python train.py --n_layer=9 --n_head=4 --vocab_size=2048 --norm="layernorm" --norm_eps=1e-06 --seq_len=256
MLP neurons of a small language model. Each row is named by its layer, matrix (down: output weights) and neuron, and shows model dimensions 0-95. Each number is 200 + 30 x the weight over its row's rms, rounded and kept within 0 to 999.
A block is one neuron, or neurons of one layer that tend to fire together. After each block is what it responds to, as a language model described it from the Wikipedia text at the highest values.

L3.down360,181,222,214,236,210,206,201,217,215,218,206,205,222,168,166,265,201,189,182,210,164,166,257,189,210,220,192,195,226,252,253,237,225,212,162,165,181,209,166,218,167,239,183,174,157,225,145,183,212,202,181,211,206,219,176,167,219,161,198,193,209,199,240,226,198,266,153,243,167,191,193,117,224,172,183,190,252,162,214,250,184,225,136,159,155,224,212,207,230,216,201,248,166,158,230,221
Verb inflection endings

L6.down29,197,264,166,217,227,217,203,192,218,150,193,223,212,171,201,169,184,207,230,199,186,225,219,254,193,172,217,219,168,169,199,214,226,219,152,172,200,257,192,263,213,208,183,152,123,153,207,200,200,175,176,213,183,171,202,247,193,223,200,217,179,190,231,226,206,208,126,192,189,193,187,182,169,212,192,143,182,189,229,185,203,208,122,204,148,212,156,165,207,203,202,197,207,71,175,192
L6.down197,210,234,188,217,181,180,231,234,198,199,185,208,198,215,193,197,159,148,228,229,183,174,167,254,162,244,214,205,177,189,242,242,162,220,191,246,234,232,167,185,229,199,224,211,181,203,226,173,225,224,250,172,171,206,228,200,176,161,197,193,185,227,187,250,249,213,155,210,221,193,207,255,192,218,210,212,271,204,244,196,151,172,237,168,131,216,227,222,202,217,196,210,167,203,237,240
L6.down368,158,288,190,224,196,236,162,192,146,191,146,238,186,182,177,207,186,217,212,188,196,161,209,160,210,155,220,167,171,217,237,174,173,222,147,196,178,242,186,197,198,161,211,179,242,230,155,195,197,205,217,165,218,199,196,222,218,191,173,234,178,176,157,200,265,218,257,250,224,221,202,237,219,223,185,208,202,176,214,200,188,182,178,249,183,207,225,170,202,211,167,224,222,237,253,207
L6.down531,156,177,175,162,247,287,199,178,254,185,220,252,177,163,171,166,241,189,156,172,175,193,228,186,233,198,222,241,203,237,211,205,179,235,197,146,210,184,211,238,220,236,183,200,204,165,179,219,187,227,195,213,219,194,181,220,158,228,194,193,166,164,167,207,163,235,212,220,211,201,210,168,216,224,228,182,192,231,164,197,214,141,212,191,216,237,181,225,228,174,210,171,180,134,235,251
Verb stems and inflections

L3.down774,171,215,230,225,168,207,249,250,162,165,230,202,205,194,179,187,234,208,147,186,197,167,213,239,253,196,239,197,205,201,213,169,195,200,202,220,262,203,163,226,241,206,217,177,198,167,191,233,187,190,192,179,213,177,233,196,218,221,161,203,208,176,201,197,160,207,238,230,218,248,199,278,165,209,149,217,231,273,241,239,205,192,202,223,158,133,229,256,206,248,239,208,206,195,157,187
Word-start subword fragments

L3.down20,160,193,208,244,203,198,189,204,207,215,233,217,210,240,164,165,156,260,149,173,186,217,209,148,217,211,156,262,162,233,211,175,214,186,187,242,171,179,182,162,195,227,187,217,198,215,199,151,171,233,203,164,177,155,226,190,189,240,187,180,211,209,172,261,153,147,198,185,162,208,241,217,198,269,204,212,200,198,243,178,212,186,129,176,203,166,232,167,197,162,196,257,203,157,209,210
Section boundary markers

L6.down126,162,188,198,219,247,170,198,221,248,206,227,179,197,235,239,175,174,171,219,193,197,166,172,225,210,186,244,186,227,202,196,202,199,232,226,179,191,181,243,217,199,216,212,190,205,150,218,173,197,171,182,240,159,211,207,227,180,270,166,180,175,212,228,169,144,163,192,168,222,227,215,217,251,220,196,221,191,203,226,176,162,189,178,175,166,255,183,271,240,230,150,225,143,250,164,221
L6.down322,260,232,217,178,186,201,202,163,168,198,217,199,170,216,211,167,185,187,186,192,172,195,209,229,153,201,199,149,233,169,236,203,169,178,245,157,201,225,193,254,203,153,194,234,233,147,228,169,202,211,167,215,205,214,120,156,225,201,192,141,147,172,202,126,199,197,191,211,177,184,154,209,159,198,212,188,169,152,224,184,217,157,151,207,180,162,177,202,180,214,163,214,181,172,202,174
L6.down626,198,205,188,126,184,225,241,200,228,244,211,195,201,159,198,175,169,199,198,193,233,185,195,238,187,234,202,209,217,178,197,154,242,242,184,209,156,214,196,232,169,215,168,220,185,175,183,207,189,205,222,174,193,260,211,214,200,171,215,201,188,242,201,167,222,224,219,220,227,128,188,173,250,174,161,202,187,181,177,166,216,232,244,164,182,219,143,237,189,192,211,161,205,143,173,165
L6.down841,218,153,166,182,225,215,206,207,174,217,205,235,242,165,189,186,175,205,205,210,136,226,185,108,205,163,168,163,226,184,232,195,209,237,241,201,147,182,207,248,182,140,236,149,200,173,180,225,239,147,195,218,151,207,173,165,225,230,243,229,147,188,244,222,168,172,239,168,189,191,177,168,233,184,264,154,173,245,211,199,217,240,190,190,183,175,171,180,214,186,177,154,176,222,199,233
Split proper-noun onsets

L5.down5,208,189,144,202,194,203,246,178,177,184,192,199,229,171,263,151,242,128,208,163,162,221,235,260,256,143,147,220,195,176,212,224,219,214,228,205,214,204,227,208,195,240,216,176,251,175,167,233,201,145,177,224,240,222,231,193,148,209,170,179,219,145,192,185,184,148,205,205,207,170,231,233,209,188,229,253,168,158,183,199,231,220,191,210,178,170,206,199,175,211,191,223,217,165,211,189
L5.down86,221,205,222,211,206,204,164,221,193,225,168,210,222,190,186,259,164,169,237,252,196,133,233,212,211,173,206,167,164,182,161,206,179,238,242,151,193,187,235,212,210,198,192,205,198,162,201,205,232,240,221,210,170,150,180,226,240,177,166,171,165,199,172,201,171,182,188,194,214,177,286,215,194,213,219,147,186,218,219,193,260,205,204,253,246,193,152,162,199,215,177,194,186,228,203,228
L5.down144,178,226,249,183,183,204,114,205,239,224,147,175,184,203,180,197,210,175,244,204,157,186,245,184,207,170,199,202,187,181,184,232,152,144,283,195,243,226,193,263,220,241,220,212,206,224,250,189,213,178,207,281,199,228,196,166,228,280,200,221,161,241,188,179,177,232,196,159,212,206,208,181,196,149,201,191,183,200,230,210,234,202,173,238,200,232,196,178,162,239,164,178,215,231,228,206
L5.down161,187,189,230,161,205,256,199,217,185,259,191,187,176,197,182,139,178,237,153,228,139,183,156,150,179,258,229,194,170,195,235,195,234,214,170,170,170,147,240,182,169,208,140,165,236,179,209,224,129,207,181,206,211,207,223,189,179,217,198,223,193,179,207,183,199,164,205,199,203,157,212,191,222,218,183,174,185,187,170,149,217,244,121,177,141,208,139,201,187,204,175,221,218,178,181,213
L5.down573,235,143,162,203,165,220,222,188,169,197,197,198,230,271,226,211,233,242,202,167,228,198,211,182,168,201,177,226,141,160,184,185,246,211,226,220,126,207,208,219,208,202,185,207,162,178,179,214,204,160,208,301,216,160,209,238,140,224,182,192,184,149,260,253,178,181,193,223,204,161,184,207,202,194,178,185,181,210,234,166,232,239,183,246,198,208,199,227,203,173,205,208,196,226,193,204
L5.down574,202,185,164,213,216,171,251,206,222,209,261,154,174,253,176,223,235,224,246,199,195,208,192,212,209,202,194,159,194,197,135,266,185,219,203,192,164,248,212,229,175,249,205,190,177,121,173,224,146,167,166,206,179,204,221,216,174,203,162,220,223,187,188,184,238,208,189,290,200,259,190,158,213,216,203,209,226,234,156,240,194,201,191,215,151,182,214,294,194,232,227,207,203,215,268,197
L5.down598,133,269,165,212,190,205,193,185,244,223,180,90,197,243,224,198,242,190,264,205,190,203,215,197,203,151,219,183,197,189,196,197,139,169,176,222,187,149,212,224,190,184,193,177,215,147,216,194,173,182,226,209,188,142,180,162,239,244,195,200,209,194,169,230,202,217,182,178,219,234,204,213,186,163,190,184,247,200,183,156,208,201,163,196,205,247,134,208,252,174,157,222,235,170,215,229
L5.down625,205,144,185,196,206,203,252,218,192,165,237,207,155,214,213,194,178,206,200,228,197,241,208,183,238,219,200,203,195,156,202,202,190,190,201,237,205,168,163,150,189,190,198,140,231,181,169,217,198,166,257,188,243,206,198,187,207,186,184,138,240,214,191,267,167,244,218,213,251,217,224,197,240,170,212,224,173,183,194,231,160,224,193,198,228,221,219,137,187,148,192,204,201,103,199,188
L5.down686,180,227,231,179,185,218,210,211,175,226,226,172,229,225,228,220,172,209,194,211,223,199,203,187,212,215,210,204,189,201,194,162,164,195,212,219,233,220,230,158,162,172,204,142,159,216,275,185,204,174,221,218,125,151,199,201,206,231,169,169,191,139,199,128,218,191,198,236,193,186,234,217,199,176,192,210,171,222,207,216,164,179,216,200,179,170,195,212,146,238,162,172,152,176,218,143
L5.down760,186,163,238,195,191,139,179,202,187,154,182,226,204,247,200,147,259,190,174,257,207,216,153,209,197,171,255,191,237,206,183,212,242,224,164,190,218,170,241,172,145,170,191,210,231,156,200,189,228,203,218,196,155,181,206,205,190,267,186,206,229,151,169,232,222,179,176,209,246,215,183,158,211,256,191,202,184,198,250,201,257,207,161,226,172,203,204,224,213,212,246,217,231,148,172,234
L5.down805,207,168,186,179,200,197,253,259,190,173,162,191,196,229,197,215,222,198,195,234,166,158,147,240,191,185,209,239,213,191,172,156,177,225,205,242,211,246,235,223,192,189,186,189,221,165,204,271,216,191,149,165,236,182,168,211,234,166,220,207,189,213,198,204,123,238,249,229,254,219,174,195,220,237,241,191,208,200,231,136,234,192,236,176,169,207,170,236,153,209,186,227,215,187,219,210
L5.down813,201,154,238,201,221,196,230,167,175,221,252,174,256,241,181,238,241,245,222,217,172,220,242,179,206,162,200,202,189,210,265,203,194,178,236,155,230,214,241,213,247,146,218,183,225,167,236,165,177,182,161,203,214,236,219,192,206,232,166,220,180,149,181,256,187,166,237,238,257,252,208,250,197,201,200,217,176,212,196,171,219,207,184,193,167,228,217,203,206,124,224,230,186,194,272,190
L5.down867,276,184,170,212,185,200,165,223,205,166,240,176,211,232,166,154,172,152,211,286,202,163,187,200,174,177,191,247,186,241,213,211,176,171,214,205,187,226,162,245,207,149,197,202,175,194,259,186,216,153,181,195,186,203,199,207,221,221,195,186,217,193,202,200,184,206,267,263,221,187,266,200,249,151,190,192,194,237,182,188,229,200,258,204,142,111,196,232,183,131,230,193,158,248,217,234
L5.down885,162,207,177,217,213,149,171,220,207,234,199,160,185,212,217,213,185,210,237,210,206,162,213,200,184,185,204,166,176,227,193,232,167,185,174,175,171,198,142,194,195,203,161,189,227,175,253,222,157,221,197,209,202,133,223,226,161,293,166,223,212,242,159,181,180,196,209,228,199,218,172,226,230,163,178,140,183,209,210,118,257,153,245,223,174,182,173,235,186,199,133,191,207,183,235,170
L5.down964,174,145,288,184,220,232,226,200,181,216,215,229,176,167,173,195,235,188,191,150,178,217,164,194,249,195,238,207,182,186,131,178,219,245,221,209,281,192,245,183,193,217,181,183,180,157,183,167,189,198,194,149,202,210,214,125,179,237,241,171,197,205,258,271,179,193,218,219,217,184,212,205,173,134,209,180,161,200,245,162,235,243,245,207,172,191,244,230,206,177,178,176,152,198,225,149
L5.down978,206,199,218,161,161,193,146,227,193,243,178,195,206,162,151,248,198,221,164,234,198,248,214,201,198,145,233,200,113,194,283,218,210,156,191,178,260,228,202,254,236,216,191,208,184,188,241,146,170,286,249,262,199,200,234,207,231,221,244,146,223,156,202,177,175,175,202,230,213,253,195,221,178,152,227,185,156,181,224,171,211,165,237,230,201,264,197,227,176,177,223,232,209,263,180,178
Word-initial consonant fragments

L5.down87,192,139,181,222,203,194,184,188,207,232,209,194,171,183,158,182,178,172,245,245,156,188,200,172,228,187,220,211,213,212,199,188,195,190,184,205,188,149,226,274,194,218,207,190,183,212,184,193,179,154,140,177,199,203,161,202,194,144,152,169,188,231,254,210,227,201,208,197,207,134,192,202,210,129,224,174,243,211,201,164,238,223,186,215,236,190,261,266,188,220,258,233,215,189,132,228
L5.down138,161,226,225,223,278,257,170,215,166,200,197,266,183,200,167,202,145,168,219,179,216,242,196,226,244,180,203,216,206,214,190,233,192,237,240,149,174,229,195,181,185,170,174,229,243,171,176,235,199,173,205,212,193,180,210,239,214,238,207,180,171,206,269,199,172,255,217,239,184,198,140,164,146,192,218,144,246,205,209,237,214,154,197,219,190,185,170,184,202,187,210,204,136,184,211,168
L5.down200,211,150,212,205,208,198,227,240,208,211,215,164,221,208,126,189,199,222,155,188,214,214,186,179,198,234,152,181,208,133,159,170,231,192,208,186,225,192,229,211,224,165,236,190,196,219,231,196,185,229,167,185,210,240,189,199,261,249,317,221,180,203,178,155,162,216,240,205,196,171,167,155,202,207,247,197,181,170,204,262,192,210,220,171,156,151,189,196,182,202,212,153,186,175,164,224
L5.down235,197,197,162,199,187,264,179,159,274,202,219,231,220,203,230,194,185,160,206,164,214,174,151,187,235,179,140,197,221,198,182,241,208,242,189,167,130,131,255,264,209,186,179,257,197,211,216,214,191,207,186,232,236,145,186,225,199,187,216,185,224,231,157,190,199,209,225,166,208,155,167,194,214,221,213,98,210,237,155,179,203,239,229,222,246,150,229,203,177,228,223,195,174,171,242,184
L5.down264,216,217,190,187,187,198,206,211,117,210,181,206,206,178,172,213,228,245,178,180,165,203,151,263,206,175,175,177,206,169,129,238,191,213,183,181,213,188,195,210,165,204,234,178,182,171,156,198,147,131,202,202,145,180,158,198,179,191,178,177,218,222,180,203,219,209,171,170,217,233,238,159,217,174,209,209,216,153,186,184,205,268,210,187,199,245,254,199,181,197,255,210,224,147,220,223
L5.down486,108,179,200,164,177,190,184,223,249,181,212,208,197,208,215,131,234,250,267,223,192,208,143,177,217,201,238,206,222,197,180,169,229,199,229,252,243,189,198,197,190,198,178,238,198,184,159,244,252,198,193,198,232,232,257,214,161,186,186,219,238,160,230,175,257,201,222,181,194,229,200,205,238,167,203,191,210,210,180,152,184,250,188,188,206,186,181,178,231,175,171,182,215,174,196,223
L5.down489,177,266,170,239,251,196,253,232,179,199,216,241,207,182,242,157,192,193,180,167,170,205,198,203,220,226,204,210,146,212,207,216,191,199,215,187,179,217,174,232,198,270,174,196,199,220,149,196,193,225,161,177,183,165,161,216,192,258,225,255,215,201,198,226,167,206,195,188,182,212,202,181,117,150,189,134,222,220,241,221,213,163,134,223,179,155,216,181,213,176,231,208,158,169,186,164
L5.down558,160,206,197,179,176,185,222,180,223,198,254,207,213,205,214,206,180,260,130,222,235,220,174,203,195,202,218,217,211,182,231,199,178,178,219,214,170,144,178,218,215,181,235,216,234,200,188,175,159,188,198,223,160,246,190,182,228,214,214,220,228,279,187,215,222,250,164,176,176,217,214,136,231,226,197,247,204,198,197,174,210,246,188,237,231,173,185,198,183,198,213,203,139,197,230,164
L5.down572,178,212,147,295,270,175,211,199,199,191,215,243,194,167,168,129,201,237,226,217,195,228,225,217,172,167,167,174,169,198,185,180,255,195,152,187,151,275,208,195,117,184,181,227,195,197,198,155,232,247,198,186,166,157,216,151,196,220,209,218,228,164,195,202,183,227,182,249,170,187,228,215,201,222,149,170,213,191,256,199,193,182,179,211,172,205,227,161,202,155,212,163,219,159,180,186
L5.down666,231,232,213,159,181,175,193,247,221,186,257,231,202,192,274,231,203,199,206,215,224,215,191,234,212,172,174,172,162,221,187,168,167,131,205,249,234,190,188,232,197,186,274,233,227,158,174,150,231,185,154,167,209,169,152,253,232,252,184,200,156,214,225,194,157,167,216,250,181,205,216,188,208,203,200,210,164,226,218,170,233,176,170,215,171,190,186,137,206,251,196,219,178,174,198,197
L5.down758,237,182,169,132,182,202,176,192,220,200,152,179,133,223,189,182,221,168,210,226,159,207,192,217,201,183,175,207,233,265,167,196,186,221,297,77,151,155,205,215,176,242,175,204,195,131,195,254,197,206,225,123,181,146,144,176,260,200,192,187,192,207,178,200,173,177,221,192,228,249,242,196,231,193,191,210,173,232,253,250,197,200,260,212,198,194,198,201,221,227,211,216,159,246,182,197
L5.down835,208,240,195,220,183,160,203,191,210,222,122,170,236,212,260,162,218,208,202,206,189,204,201,255,235,191,200,171,183,230,234,230,231,183,222,183,235,206,175,225,178,170,184,225,215,228,205,177,214,213,177,216,150,187,148,196,182,231,156,185,183,184,168,229,217,171,191,169,242,235,189,177,170,255,190,232,211,205,230,202,229,276,209,218,198,222,175,171,174,163,220,165,177,167,183,205
L5.down865,142,212,201,209,184,184,234,186,245,210,168,160,290,195,228,240,190,161,200,226,213,228,294,186,219,151,210,240,143,218,172,199,200,191,185,204,151,248,211,162,221,227,193,159,185,166,186,213,226,227,206,201,195,196,192,178,189,219,182,259,262,190,175,196,186,169,203,211,145,178,181,221,140,213,207,222,169,238,249,174,185,180,169,185,237,226,200,209,210,175,179,192,121,178,182,227
L5.down928,143,153,263,197,166,217,213,141,197,200,202,158,219,191,192,248,224,213,218,228,223,187,210,205,194,220,221,227,193,195,161,173,164,197,215,191,271,195,198,228,192,235,164,198,195,238,245,215,177,218,219,273,230,233,210,208,192,238,181,153,195,203,214,250,198,212,239,211,203,234,192,194,202,244,200,279,205,212,230,223,175,174,165,210,184,257,229,190,217,128,152,198,215,204,244,169
L5.down951,229,184,200,253,179,165,196,157,178,184,241,239,154,185,152,129,231,170,216,232,175,220,190,212,195,227,169,194,234,205,142,179,288,187,212,210,171,146,246,218,236,246,194,160,219,170,187,233,228,163,159,196,210,210,195,223,208,125,246,282,212,211,207,226,191,233,159,170,231,202,178,183,223,150,189,150,169,198,195,218,219,221,235,210,173,198,216,192,151,184,224,172,162,187,191,211
L5.down1019,169,189,179,186,186,208,184,180,214,203,161,215,234,172,222,179,231,121,226,153,221,200,220,237,202,222,177,206,209,166,181,216,165,211,140,238,179,217,229,216,232,180,183,236,231,202,236,233,203,219,167,154,200,182,189,198,190,220,301,173,179,176,173,191,225,238,234,204,202,194,222,162,219,247,210,211,209,235,148,201,188,118,138,200,186,251,216,201,158,179,263,117,191,171,129,219
Verb completion pieces

L6.down130,240,195,150,168,206,191,230,217,226,214,209,238,199,253,151,191,178,172,210,178,193,239,199,208,239,209,175,204,162,128,189,199,217,215,170,225,218,169,107,197,218,163,201,193,213,206,195,201,209,157,160,173,176,186,242,175,185,186,190,234,228,190,223,240,194,233,163,178,195,183,173,227,171,214,211,183,215,229,195,230,191,234,181,213,200,270,232,188,190,178,201,169,204,153,219,224
L6.down172,196,234,239,213,156,203,250,251,215,192,170,182,181,207,215,222,216,243,207,185,160,160,84,198,207,201,244,171,211,169,225,223,151,124,183,217,215,161,230,230,209,158,195,196,207,247,237,212,191,159,163,215,231,193,237,215,179,225,193,192,218,223,159,175,205,215,163,227,182,165,160,192,200,261,150,211,149,215,145,192,187,223,78,242,174,223,177,235,240,214,212,187,248,210,186,203
L6.down236,260,227,178,246,178,176,213,246,188,175,256,176,195,194,154,180,152,197,201,190,196,194,192,223,238,195,219,211,190,168,209,177,279,203,189,187,154,220,198,228,165,208,214,237,148,217,201,176,141,188,241,203,160,154,235,186,207,204,245,189,221,137,181,189,210,183,227,212,202,172,237,219,225,240,152,159,207,176,237,233,239,179,200,190,213,213,218,173,229,208,250,217,190,139,154,250
L6.down676,225,171,221,204,221,227,203,141,242,186,124,203,165,248,213,173,248,222,206,134,178,199,204,215,158,171,190,190,225,196,239,180,234,179,175,280,207,246,219,229,195,223,184,135,203,190,217,209,230,181,168,188,159,168,187,181,215,253,295,210,187,165,206,198,210,224,213,223,220,223,180,146,199,178,199,191,188,198,200,195,197,157,129,201,230,199,209,238,221,227,197,197,171,211,215,218
Copula after subject